Weights of a small transformer language model.
Size: 10 layers, width 192, 3 heads of 64, vocabulary 8192, 7.59M parameters.
Architecture: untied embeddings, normalized queries and keys, attention and MLP in parallel.
Training: a variant of Muon for these matrices, 125M tokens, 3815 steps.
MLP neurons of a small language model. Each row is named by its layer, matrix (up: input weights) and neuron, and shows model dimensions 0-127. Each number is 500 + 40 x the weight over its row's rms, rounded and kept within 0 to 999. Numbers have three digits each.
Before each neuron's rows, "fires on" lists the tokens most often at its 100 highest values on Wikipedia text that the model never trained on.

fires on: "r", ":", " of", "lic", " to", "ary"
L2.up127:516498452544513525470537470471495513530418514455512490483477483515499519513489409554488484494438516431444535407527523539538428526434509538547541564479430466542565516433476452530601554533497521476551530524419529489471501458493504532481549476520442524455497481453481532479517485500575494469561505484537448523434463459518543449478459462508472472492455420568529447533511547612487464519527

fires on: "s", "-", "as", "ut"
L2.up615:494602535577497501521543502490443517410497451486506544457477456555442483430585552566425465443501515506502467525515458494507470501462518538500399506490488496540553529514526517514474433498528519502463506477614514440492487523502526584437478533477493563516506497426502530456459562505547458448485552542505545489445561450482528519521467520533508531561573483562565488504497509503506458506505

fires on: "s", "i", "us", "ae", "p"
L5.up712:565488433384488377522539441476566525531480480501493525506542543540478460484593551471496434570489512497437523468567587522459503471492488501481532515535489558498508469520500443519473454501578469463517510481526580443484441510546485477432466471494508509458523479582457548498538469437490482531497556408555468571514469467535574557470482536544486524554472491480520507498476493536536416476479

fires on: "d", ")", "s", "t", " three"
L6.up660:440470465496500528545531437489543492461497511511552437496466448497493539504519522512496579485537577501532475391471488458532531538487474486516488493496472457467537540518536539437482479540493512477522522540555431524470495427478609509507507452593458587534419508498508501551466529534470484514499479447416474480455474535500508538515489508501585464532478582543469483526547488477523556502499

fires on: " the", " The", ",", "'", " Vi"
L6.up557:438496499461443499435463542503495516505502490464440459485572509521490443571527524486460522485505464481549584508484462480514423478490632589527490489507555529492534494514492504474412509567502513453553480402469506470533444496420509524493535542514514515482471478485467509534490491471550512438489471456490480491517484533497506484443423484467505502531527502539473481486541540430580607624444

fires on: " years", " to", " –", " December", " months", " and"
L5.up685:496526441521494453524471479504463503456499454524568509536485495466572521466491552552559469413492522461530460490535507425514568426469525433511468482541542564474501492478547482500467521497477540432477517508561513449483436590566535517490451549433551482505484551450515552535501483423523560457517507539501519531433428507465487506501505472526435471519436548486472491584507543449488430460528

fires on: " of", ".", ":", "-"
L2.up395:441490562452544558502488482508453498483461463477619445512522554520505465497465465513531510535551513490477472482527542517502486455488558444470565509513466593583435451501466502542534474567497604545499448531431600544514505581434570527478452504467506555527551469456548551542508484542514444562523487524509505532443579461516413389488467448453518519490468485461467519545540494471466499512491

fires on: "ic", " Total", "y", "ment", "f", "-"
L2.up131:544516510539393512468521513462468461488479504470412588499501484523541472474491523525458528502440530517492497501523563543527498431484490496528568430539516487451542554428447480544507498497542513458534493558548510491504502592503494536483527487530523568496494545526444473468525503512461482431524434500441524533503509499520513461528499518490564495515483563568536505476503554514515584522470

fires on: "-", "On", " On", "th"
L2.up366:500520535473479547608441559536532481446465455590492512461494484466506526514451488485545528447484534455537490405541552484503550506552498454496497496452481496480528561547462491506463471501473493484477500473540513510472520481476541456568544423458505495485529463512484484555518539564479408529595565589529526503462522525541560511526501474462505549463514546556495539474539528393500521448561

fires on: ",", " The", " Ha", " August", "De"
L5.up104:504463518429479566494523543467499398472548463529472563511553487462455467569565575532501535469538517474526498475502435511516547530509527478546461477497507437539533432471478440533461439449500482535441472508518509511439550551481512482456563548503432481513508435526521525551534470500453483525502550418512522502587496522526559520488562463394456480479440509542460507479535471496459430448541

fires on: "o", "i", "r"
L6.up563:501513475452480562438552491448557532420471501512423444546501442513510622504586508473497553524465525430494535467562472568504447469472499482501531479476548533491504558491542469530452546575428494527529419509580480430509501587537471456544505498404464448497442540534535481472509522476436460509572557522524563416509524487544487549503493433478530537489524551564472471485413531470462445451467

fires on: ".", ",", "y", " or", "ol", "ata"
L6.up601:430542545444508513522566494462499523497545555524513505499514542494561448550427508503514521488516492431470465554490545567423545514522441469488531523519539510460507485453535448519555496489485514613459473471539555519527537492443429543471547449464401492534496508417472552501544479498453459495530533523510474499534485455483438502424476491514531469491445513531479508524506481581472506549452

fires on: "1", "\n", " of", "s", "d", "2"
L2.up712:446454488489471497500518491465545510514477475474592533506557453460445534430468596534446486627469466507454523555520439539499441535485523520500586394463552491506495445548566476536462490535459534465525482488532514488478579423553541467475541524460506477503535482458558486516552486544531508504567499539520536562469448442530501478461495496556483577485469512503395519539547550460515454524471

fires on: "-", " mi", "/", "–", "SO"
L2.up640:441506567533521536510520460443424520443481429473496522526482448483527536479501499520488519460508496476489539499521463537543500542476464571506426518542556521524484465406488400427574551471457530473487464552506572460516510534431525436467545487556477488428442563490470503529477499515426529619498423539512562496452515519501537475532471525572496549572475532437504509446512493535552479462453

fires on: "s", ":", " place", "e", "-", "es"
L2.up614:508537537486504509473486520511504479511523454438494535527443472505465509496550462462448474491564507501485485539509524514487535422536453511494543541508499515447416556458518493524450560485486498481546523470557570494453490568529531564532478534508541541526414525476523423510455548474466494489491572498538487504526600421533522503521453502535584503484483506498498479404521578512481488456501

fires on: " by", "d", "in", "ing", " such", "s"
L2.up190:508455564566459558566503579431507533563504456508517507522531491522485532519492507509488490500515460535566496556425483496430584517450491509652513526509551537442431528548530491453600453486444469486501557493527494523470487508434529528402549486452528456489490486523500555522532489553503483561467574515477465525486526473513506527528553503519491520462474470486441477512511486561463425497471

fires on: "th", "\"", " short", "ly", " rare", "ta"
L6.up202:565517494528467443411602494474537540500469455520382490559540464545533584491551486480523514468511513542556563483458543494428474483460463488519473494497468563492492529455585527505525519481507466506453455489579507496499514581469518463533469568482476466558511473432507465454517517519511527475535573567447487459478423513477518438490486477514422492537487576492428474516504544489450518561459

fires on: ".", "f"
L5.up303:456494497525555486496544454459535504531539487493550490535522562530559521490542509465488510554546575542483473463551523453483447565476488543463510494476523520580495410404498513543527510521425436496559510489544540571495547509474500504522467502487438504491516539409515460587452506547536504528485516451475530520521505446549499512499511503498523498503499437500425534496497504456445458556482

fires on: "al", "el", "le", " Vol", "ol", "il"
L2.up410:498448544483443538506461425484463496447550511493535575510530517481498563501536471534528554420430548620562530543459485484491421530498514458469514449418461507456539448513539428497461495503442495483449533453531475488463528477539468499579493504497532555483527517451476442497405473518543525492549560549521538458479455561490485535579481459478511544466489458531470606542533525509493512504484

fires on: " (", "s", "n", "en", "k"
L6.up441:495467569532550449473489517471426534489452476499520483454472502478520541591561611557492451503446444462534459556472515490347497489459449492580481461475470551513590442451527555527545499509554464563454508441514449517554486420471485455497544507454512489508479488502502511519549494456415477524520505486450492494492514483526499472504529466519457472533518466504544526585519582481444522529459

fires on: "s", "m", "ron", "r", "re"
L2.up641:529503522539502428564460507491518535480533494533504515511491509452453577553539547579561539570540527473391488425468496503480468517507539544527534511403510583540481347489494494553493506492461480584489485493507511441464595423502509531465516537479530520599479527495483540472498538558499519485432486569493533402437550523489539554472544445506493538540546491446456474544461474490541523553445

fires on: "s", "ing", "ate", "al", "ar", "–"
L2.up460:529443569537497504433463470426491464525480415503544503511541485515511465564470579513494505530518474510447552540503451513528491494526554494509428472538505539501544453458535555467520540534542519438465558505506606438496541503522533502553523486539422489492493496471501568447498474449524559513431478481569441455430385522547448518531466490525567353502482468454524512492461580503513476530439

fires on: "y", "or", "'", "el", ".", "r"
L2.up631:454566523482469439471479506513482476620536439567584526446513425489590491505482553472471436494551523438453508441563550535453559516568510479519459554557535513482511494505486498567543546471494461507441490546560460517450474493526491588523437490519538529524479514437500480515535513462527530499512521507498540507486461490507517522514456563489487539522421514525402521518522533501569522503463

fires on: "i", " (", "r", " Gi", " S"
L6.up123:450497499474450451498443471472526443439433539575444413551501479475486509515551511492495489625453607481551524518493486484522495491410555482540501504509509524561571537505548423516516476528447543512539454478498533554422431521416457414581510522519457483511461542538543506518462486500499449533459519473475517419521456524441517508442470510540520508493523539427526497483514489500488441551541

fires on: " and", " &", " to", "ped", "ed"
L2.up722:435514579586505575516534512437532585520476526504568506501503515455561434491477579515519502531489550466480427515504472543441493519501501483530448482460462490547518519457495504485473519523496477459517485485608493437512480545413531548443519520553547450493472546470422522476498494503544586488500490496522477490478511429502457489529441553519516422631464528496535537525474570418493466537455

fires on: ",", "e", " ", "d"
L5.up505:491535527484418533471465497483490523586457445501538511486518473527494516529426488512507468441430533422539520514550484544540507527495436524563437443543457523522466499451467513492521498455436541476513468477460542441442543474487446480488505543505456458463503533547492488539478417462615469602470441459520479508447514504512470512567511468519426428581512527550574447472467412439492513522526

fires on: " the", " —", " a", "'", "′"
L6.up423:460507561441437431542500441599464551540405457506480500516512441536530502488471501471501528444457468419542530487522444534519495497502497596571442497534487529568495523454542523552456472508416522521526522487477471526501497462470486564538547511498479516511525497520459523510409567527468460469433503509503441556445484546468522492439502476495470529519535491476500483464509462452468513531471

fires on: "s", " that", " of", "n", "Part", "ugh"
L2.up450:549501477536539479578468483523512518534554450537457476514513497469506504577506488479488415521440484527465445477544465513459495439599524499503522489534532480457470537456516528515467463480459491525515550415544497529423569540523496508554504433531526441575535531407522507562526523427548470512530432523590451525444506507499551479493489504501450492444527512499448441508486574477479512530487

fires on: ".", " as", "1", "s", "di", "2"
L2.up33:490538502482466518587463547522551481541494488484466488559522497480465579539580454492541436467576515544474529475535500481509454456537571517499587530549496566491505519480498406424520501524472486514456517524526533435498511497549495515434518436533472546494442543487530487480504427432538473522500523450500484497518523534522472549457553533477517462492473518593490494528608498548491565487517

fires on: "d", " ", "c", " ex", "k", "°"
L6.up326:540439484519493526494536473471441572609504508565626470500483556502466503541489540407537454509506494485430470451515503509506568527484538520580503447519486524535457423457439520508449512550529520529486513429459500538505537544488460557499557486560447542519457509571488500449450472486475544539504529409502564458526443491466504543478600446540480479492515473496477474487521481486519464484570

fires on: " "
L5.up732:537450417472476476417436502532519486505512479495541501468406497568447530560524524544448476487500475493481497494553499570495404536520474519444542477370498404570481522557561512481510483524449461520525597414557509517469512506489537453475537504482458589514499486558515506530520533503507510463468487521508429555482509533414521484491500529569444595459537549585485495507468474487530526500506

fires on: "s", ")", "t", "'", "n"
L2.up759:478506503526494453439486521484507495473477475483609470537483523429492462519520508574546554548460590527551541473412441517528536535468475505504474527466449530518578517509497504580492490470515526522470488500468441511508545501521467465508540496510522491549555452501502499467466536567418436511520558451437413534511505471540472525489497571476509516462448503534529536560456549472494528477562

fires on: " School", " Institute", "ran", "-", " Member", " Chair"
L2.up317:471523488485552502448567460441503485507439499526510448554445491445509542397534509494455525493449486532476501460605497528537496504507401504541453426490480470474524507494529494555562520575502542512457488538564493474487547460524456452513484472504528579458453454541512487478528541467510496518478471501505540483562407485502536520558482458438462475500467464510488479474533527507578488484538

fires on: " at", " (", " M", "tri"
L6.up496:500472499450505498548501438546470510480527484522477475470443601449469454534527517527508480481514563526550462496583530493454435495544523445542448491531518473493459482492547526524455559556555484459483484571493503427461451463438510435505485489526480548519541419463438510479503490544483434500496500497505444522481484603496525481540553428537536499568566525492550496478564543494457468563534

fires on: "0", "1", "i", " of", "en"
L5.up222:570552494423457424418469511437468498537460455487444551562515489562514564488508478513562502527457513506490492521481513493482512453527428507489531479499543555562526502498545471461507559551522506493491494543544443472479488498428534569437476523446499484472564523478563509514442561585487541520496543513515556402504462485511497481545460500496485509471538531469497426593518472578499464451444

fires on: ")", "\"", "y", "ach", " released", "r"
L6.up217:526503484529478487511555479547450482495484422508505426495508453504555567476556451495481497457446492437517450584536567522555512545513425512468493521508480525452445469503446496478485528463563532483535507540575427510441548453525541577438484585464460532500534490516460474473542508507538464546551522541478483484486440484484473525452415487502526505464488533437439536421523531487457517530493

fires on: " more", " sub", " not", " due", " of"
L6.up60:554471538518517530501551477551538530602463493525471452456496473478456455520492501500475533537539437539496564456539490411516479482496493592559511386583453456506486569483490523490516508466491542514516493500486531422486450486464569489504489506497518439472534553591448473494474599439516486474518585530560501517429508478517545487471490415514468531497489534490468515512486518474496546499476

fires on: " |", "born", "S", " April", " October", "Cast"
L2.up161:543423527416559481581534497527593492560485544536480472465483484473482454492517447452487492555587458464519502445436552472571516467548488521501548493462525486559492489463510533445548485540528432525453535512497531472437502500444524490574486497531477518515494474467568507500419546531494476538488553496475511494484553603533504521420495485520500558442485573467558458513510476468440444501477

fires on: " with", "n", " and", "don"
L5.up447:513464478587437464489448506517530457494566443474501497521495485546493501492435531486524513518525484535579461505474442595488485461544419511554508507500542551534455513491486519545557456541492510533556460491476564481514551499529543502516513491483486558478597538509434510482484479534588467485495441449529497486501476480515450556561498525540525464520455498470405423525539549395551467490513

fires on: " of", "al", "w", "-"
L2.up734:466449486516483524416514482449526499474537457462485573510444508454527613534425489536533454549485500538427409495473458423473445484522539448507524561565520526497400427507546559513507522437554494518463493476444484536477570444481550537477478422464553498515461524500529526483465475554498491481512581467450467480498570465446470481470411506517468423461498506464511518579450536504531474586496

fires on: ".", " Party", " since", " before", " station", "]"
L6.up566:481457481489465493494532528484456478422544562462512570508552510481482476522506505470522451515461483489498488558491480441516497519528414535523545548453541484509467519510486502475434406462545487464505522512456543441494541522476507529471444527478589544452491600477518524459539493533471503494559557484567504492587449501453533490489472494525442595572467432472520535556453445543479479503550

fires on: "i", "a", "s", "l", "d", " Website"
L5.up628:488561559503461392522452496491473492636444454439560455542503516465504523566515545454524483517488458511469482498539438529491516553424564562538476491480510583511485528476493510447520470483521447489508511565556535444430478501472459516475566460536454567513516470553471510419569504496547487424472503446524465582485498546502519541475545545490515430460545431532529477502493548513540491471474

fires on: " is", " =", "\n"
L5.up715:429459512476511538434491483443485459460514498462573501520525493516448523503509506482467485547412506553558508495446459422452447535601433504565484464523512449508522532519516592489468484498574482524547502477570498464539469544483565492495472566516501480497430482493473485542496542496467474486516519419515549478534484499530502534458490531443492569560541470483466510521442446473555466513550

fires on: ",", " it", " time", " up", " year"
L5.up361:574510558429536463523545573539474479487473478562493557511537467444506485501542500539452427478434511573528503520525507502490433503559484557513513497566499462446522483516488503489481447479552500492489491486490497471504500526492497502518560481482464543552467537511434513500470472481472457494561434483512475469527576512428472557538464420617496583500513439419463493536548495553501464542574

fires on: " to", " would", " might", " could"
L2.up184:561481547520445530503543510521504510495491528489440549468578443470521424510528529457508441448475469531485492527505454521490500547572489537582472558447458610544522434473506499475464504451484576592480452481515476420429536553516524551497532474478567472550519538508525493439446479529447412471498546488534470442514525508476530529571476477552487479490412469519509528466476524520514484438545

fires on: ".", "W", " of", "d", " with", "'"
L5.up45:452467550505442482523490533470453388467517476510538480537600462502447505506516470517543486502436545475478462464532528484507532481454567478579452488526561490483503497504540503493421457497483521450485500438510488443533487474570565496502462490472462551481519527455530491492468486514513562497595501388513454595484561497570507485510532509470430549547474504546474501493485372546519523556519

fires on: ".", ",", "\n", "ll", " that"
L2.up269:587487492472459552514501467491597502524552438524440456516499498443533484525546542493482440514535499419514476517524452525532464531531445490514533526425582509579479481498429552480534518571416530573511606479525464466453557525478458421438560522474465521420473470500454455495497492476471469550492531509486448533461482464525518469534555542527492522516529475463529388456485560545471497539443

fires on: "\n"
L2.up6:442539539523528520459438521445444443485483558478533479528419502451491508524481530543498559502520558498531504590481466440464511489515454522570437466482442491536558483561550525492478517497567488550539537543528512536579504513530522447505457498508533489591465566455492446464445526554534515450505486479538525506497468426518469506537517484540477527525500496528469488552501510469465601512554

fires on: ".", " van"
L2.up656:554442525443500522514477469473514480483417558465465563513474597493507506487406543483464494496476506521593480456482476483566508563500457496483537574463518463473523394481527553506493496504498469524432524502557416495469539515498507520515500548514473488490562544493568452521511456471478497491471458542510471540421491545531486532546505523525553618565519513552512504557470543439536556516466

fires on: " of", "."
L2.up452:469485456497443508449553541491471463550508568504560447499526436492553544426517503474564542508466520544454467505574522463552496485509523438551534521554512543539482518448516514514475515488451510534437484479528508478516491544403609546528517539481432518478523578444465541503445478492547524515380529457473463498445512390517529545533523552533469510460502478550542504535518501477462537523450

fires on: ".", "ch", "li", "ly", "ma"
L5.up19:469447537560446544502453438511528468453528534535479544460540537513453477459486526529475518422458493495490528500543454523471503568507462479443506540537485496598461442468507529487536512605501398537513504475548474503537513571480432529500494469500483569495514509431492472522538497541430527473501447486453428543449497457424510527566494450553513460454445543479512470515493545510447538501537

fires on: " of", "-", " the", " in", " US", "Billboard"
L2.up435:443474519475461469498500531412554547531514492474477527503477546442425495506529461486499558467512535554450501553523457446495469519468553571463509427517455482547522446494492562567484449523443523546516458482488511485590523492525556553555497501517482515484495516418486632507519480552507473457454565506466508463450484443432428526486536485540521476493554480444540518536586566468562503587446

fires on: "\n", " years", " it", " year", " progress"
L6.up741:444508560497518471500514530480482484409515506489429534483502417397555523509461509510521445536480484537532473459576472485591495505541465494505504586547490501514557513518457506518470481512490432460528479457553480477550475526499488482558590409472554490526497467471491512520494396557582530514524507536469521463531465529570535523529501516494416525500509449516572469551539537493512502489429

fires on: "s", " on", " Center", "ar"
L2.up111:479555495532543460475538520500556467571456501538448532511487524479417511460541510451458488519481484486494509504519491529529496482530547503450436500438529430528527538464514482513520481489539464524468501510648519414543492476506513524549523523414556401480470461434537540448559506545457544494498517493465545423497512500514523535474534507509474429549508509534423595506523509505545449567455

fires on: " un", "-", "th", "bi"
L2.up647:499522411548442452564497529480517581493442465525538587473497450550511440490483510553481534445373535466516506509535568441452493508493476530526507436493554503478503521470474483513544520455495519467506508474468519522496477497482539452550512469545512569498478533537545458537505531526512535551551456522544512524498483501457601530634537483451465452498528452507447538512515545525459545439508

fires on: " |", "0", ":", "7", " •"
L5.up733:509531524501481449433482475468470514465447515452427510534519564524448523495549435428476509543525482531497512494521569435482524493494522475478401463498500488533487478525500481527479476485518484531474451516500487562472518565561433496490544543481459444526534531506447503420503569503490559448530545529501465515471654482517415445504487486473501553440525450526566513547516546497494488534532

fires on: " Pa", " on", " (", " Is", "s", " Ca"
L6.up493:478536539491531489513434491566455493496486463473528479489458510548506480555525532543508457533418514493560581490503476419396461472521536472485511479442488491434536439508517459518468508528557413535506487493482528512547488495485453510482524531500511530589416500517472546519473497473521536492579559466523491482491532522589518516540496500572463469480550531529485457518531471491401481447524

fires on: "s", " July", ".", " is", "sh", "'"
L6.up469:535458586428513445501492542496542466503485521541501455519443454490518604516519533544463477529554490618516536539443556476386488537524475476427559490488562543578499425475478506506438473524462436438487557495482498501469505479487517543482507502458463468421500549575564557478483556544504543507503502480506533528449518506465507555504498486474517494534535474426572508449557523538481464427532

fires on: " |", " Total"
L2.up363:490508569561525541562441403499533504492510507470541479517516515450586549497531535549524548558518487489504469509482494488502564495487544511440549507458504562533544488550452528392488519557478491529441481412453460452480543421483509527607538534441507562448436455548474481515432507508521476572419481528440536448570514568520522528488510475512578477512499526471484478525512522481475476516520

fires on: "y", " same", " City", " |", ";", " one"
L2.up163:514522509463502474551449523515545440532456454494491474524551564433554528505491448461467508527477520427524487513578490484426495505572547609504529502424449509454592486505522440409559524499542464530557529530512511473477507458470478485502525506507485490552558399463507518484484516461427523512586502571523517486507471541492477559435457557537445577457536457502502526501517537500527509449475

fires on: "al", "ent", "et", "id", "ol", " Fort"
L6.up205:477580516552479484581521473487497483439498514552599549518481455475454556487515554577499543539526542474511494512484537519485477493503448450511462463496484512477512474507485550449519516490509546467565538480429462485502462468509469457549458442489562512498478480519414443519407472462531543455495497467498382420447515586523485534482519492441546519519442514485568511492585458448486476570520

fires on: ".", "age", "a", "ly", "s", "2"
L5.up600:499586483455469512429460496523527490474506462517502436568500510544506550553534449476477498517501528500473499453546540417477464458561501479481535552579472573510503433524558559485569435556556503504483458544489545526467564527489522507503526450479541534468496508460550453500563438407437489477440415500358519482539489576511486544521590447467526510436485424450439521503459531424588456544584

fires on: "ly", "ri", " Tri", "di", ".", "ni"
L2.up531:515513431512440479502495563512525506524543495510422499453484555471509563525521494438527481488507511590547494437516439417511501536504512486575510477514489514462552458519558499406514442479516471539442484517560445507513588491547487521403583547432481474523559501525512497492424518535456484502503550487408562476466549520514425580540501442590526518568505482511461460508546538482514484480482

fires on: "-", "==", "ed", "9", "ly"
L2.up304:495468471511500467450486493501522476483425434516463531535489537445515419591606484496430477543401495506538576511504464538539533521541515485487582453533498435462484473474604450512568502531486542487463512504557549454536547520464496551504454487469526530477421490486459480481573514456498501543469460445453442576523457532458477448530431449530522475493479464525537519497426559426498482490451

fires on: "\n", "'", "ist", "and"
L5.up262:473478491511491461501404500509524480590521493459557460572512484537468444487448520558475532477520414496478449530528510497519510523452483549518501473494533443494511429456464544448469466437534552527509520496478517482488503516454576549461378542505445527493507481498485443601526466496499484497447508500498535512532485536560447476500450499479471493497502502476439378608475515536584488463493

fires on: " The", ";"
L5.up131:491503501572401545563532525498488471472492430448531467568534531487512543515547557457517555492508430452486531460462422554438514473466512427479516466481480501452540523558472453463491476488518524575468509491453423486459493466416503503594516506475506499515444445544448490531550420489477471452559484495465563444581494541556490515465470451527435555472514417535532486586554509509473523469515

fires on: ".", " as", "r", "ing", "rac"
L2.up343:492477513496504467527447520497524489485525558421492538518473456448497472539469561546511565468620482425488432455476511440520503551431465474523498488446504521560521512437459505506538591505475524550443527515553506512510424502533441498459532490537496568500459504581466564505481488511550580497440509443466496496436521525537490523430513468433499433481466560502556519538526493511526552490508

fires on: "0", "8", " to", " along", " between", " speed"
L2.up114:485532487501403537475514473465472508547478528504511428523528530501532578555500458485488499441474448527435456479552518503515525478510577490511407487480461522528506432495437513461450494476461476509482514515486550471510581514588542551521499436526529473536511507447449513519502551488489539470502555510569489563474483451526589557499580514456446500505454525479504443525474508540528487480437

fires on: "on", "ra", "le", "ll", "d"
L5.up457:557540541478424496505517528417514429541462462484490476567409473459492513499450467474518530531475463513534486515571498471486490531500500492505494464498550460519518494522472621549525524592545535450469447540549530490497536487534554499422563464553493467448504474509531416554447485528549552538478560497450482461447430488491459536524574540527439499474503478536475494458451516488543526454494

fires on: "s", "ed"
L2.up27:492457470474503497501516521456513498547448583485491514520457467530450529456502508478563595516494480565525497531500465471440462451479468460510604455474552525509506457488525444494475435499532501511474493453475521455469451467501460484511554506509518450520482457541511536507528528539509397498548444430456563467602509510494623512487518592504477485526511460517440532481621495450519459451483

fires on: "-", " ", "te"
L2.up124:466472477434498425496551553446510484464467489521526527419526482551457568496449543456523525514507533492489459475497500502493381578509554492482491505485499510505467477541519533447436456459511497530465461434521516463465563478548489549490480531491520541430553516538574529467566439496566492533502549565528503523496539522524447549565438513500553517530537620464539467482501456482514475487475

fires on: "\n", "1", ":", " of", " Pri"
L2.up252:527530532534531498490422507510487522465433490484496488517477479459525517513515554525541515520552481548542534405480522435496501493527476557508460505465518486539449534512474528560505494531437462548557553481476506517498413499575503500496506517469523523513491469483536513548464498507602499472558508552561503424490415493489504516437458450513462518523451444518458494569427456514451456486496

fires on: " and", " |", " /", ";", "/"
L5.up726:456479557512501480486484447524546589533546510607532462477475480566552459485471447523515547532480486499400463498515432511543508487500488417543494533489534475506525421475494534408512395490548551499478463505452466538496507557514552625534575516465534448515382483497429481481472447535507473562496502527495510449445482505413505537482482511485543422499539418451556522461490477482464520496520

fires on: "s", ":"
L2.up79:548508579488526516441522438479541450539552497511525494488516473471532489493533579428514443552490452552526571475493517531509482476589575479471398512471548487461471478490520442514582539457556534542481544484472477507544538536493443553529511479593465490538490436509541497453488507533480477489493520511535443481522481546519583484439498494456486533590478478499478487488527512484548473501492

fires on: " ", "0"
L6.up61:504529471406459500467529524452584432497558420582459484494508575554466572510509471490442480532507407490505449496531501450536480439520526548540439462463491424501529537498418547481446460522513504496514553489523508479551475511526533524504462559501528568555523511471516456411433517452498510462483452444529506491419539526499491461482472518481512500560463511464431493458413474469585514479433

fires on: " |", "o", "ra"
L5.up137:469506597430563561494424449491514490472426539508507519512563436498479452478467453492490511560504519488552451468514539462494510513524414460546463502522441525565505458528469455463477490563508516557439493585528500575481571558488482506493526510468539510536509477443465460460526496481543516531472561487501546490543533521555433517468539533521527415450422503448493430570481487574500470467469

fires on: "s", "m", "c", "am", "p"
L6.up517:583450443527470500503536517505507475453545499558505437573484548530474500513457479487512464544458513504536474519576486509525518530524442492534445523488551480545481439511484545415397529473442500476497439445547461442550550523532492552495545494525414516457528449600488536410505543582527561510455436474542471553452443484571508533485525508546484493487474521502522524479533519532548548511494

fires on: "===", " ===", " York", "du"
L6.up59:433408451487457476511611565511483513454540461481508429532526519489484533565635518524551567532495479513539526504543429483511482456475548420478498418488527484481499503527588462475500462545485510533458441475504444547512548567511515490507484483553485534491497480524476522548443484503420475478558507539515486445437505511500554567474474535497439517483466456505570497438495445528507490513482

fires on: "/", "9", "0", " points", " mi"
L5.up348:542579510578521474521483485464526512488492481560460546551530537488426507414454460531463522493489501493461510522562534484529448530407563562453439603502512468452528501445505476502448472513522505524513482539447521449541489510558540483572554564515471513551486506515496543534475541565424537593473529586476529525488479502491488489487484460520521504503484544457501473521474478550501480456457

fires on: "ly", "ed", "br", "ne", "y"
L2.up469:558443544517478533522506519513489533460498537490454496448500550530488505530538461548494480525449447489487503541533462507449569489587468420477589496478467484504500523509547470525467436451478441493508504506522516553428515480562491546491599459465595446528518567513485464551519525534487451471554506480428516397542516511463567486506473455430505520445458599441507483522482508479564581515451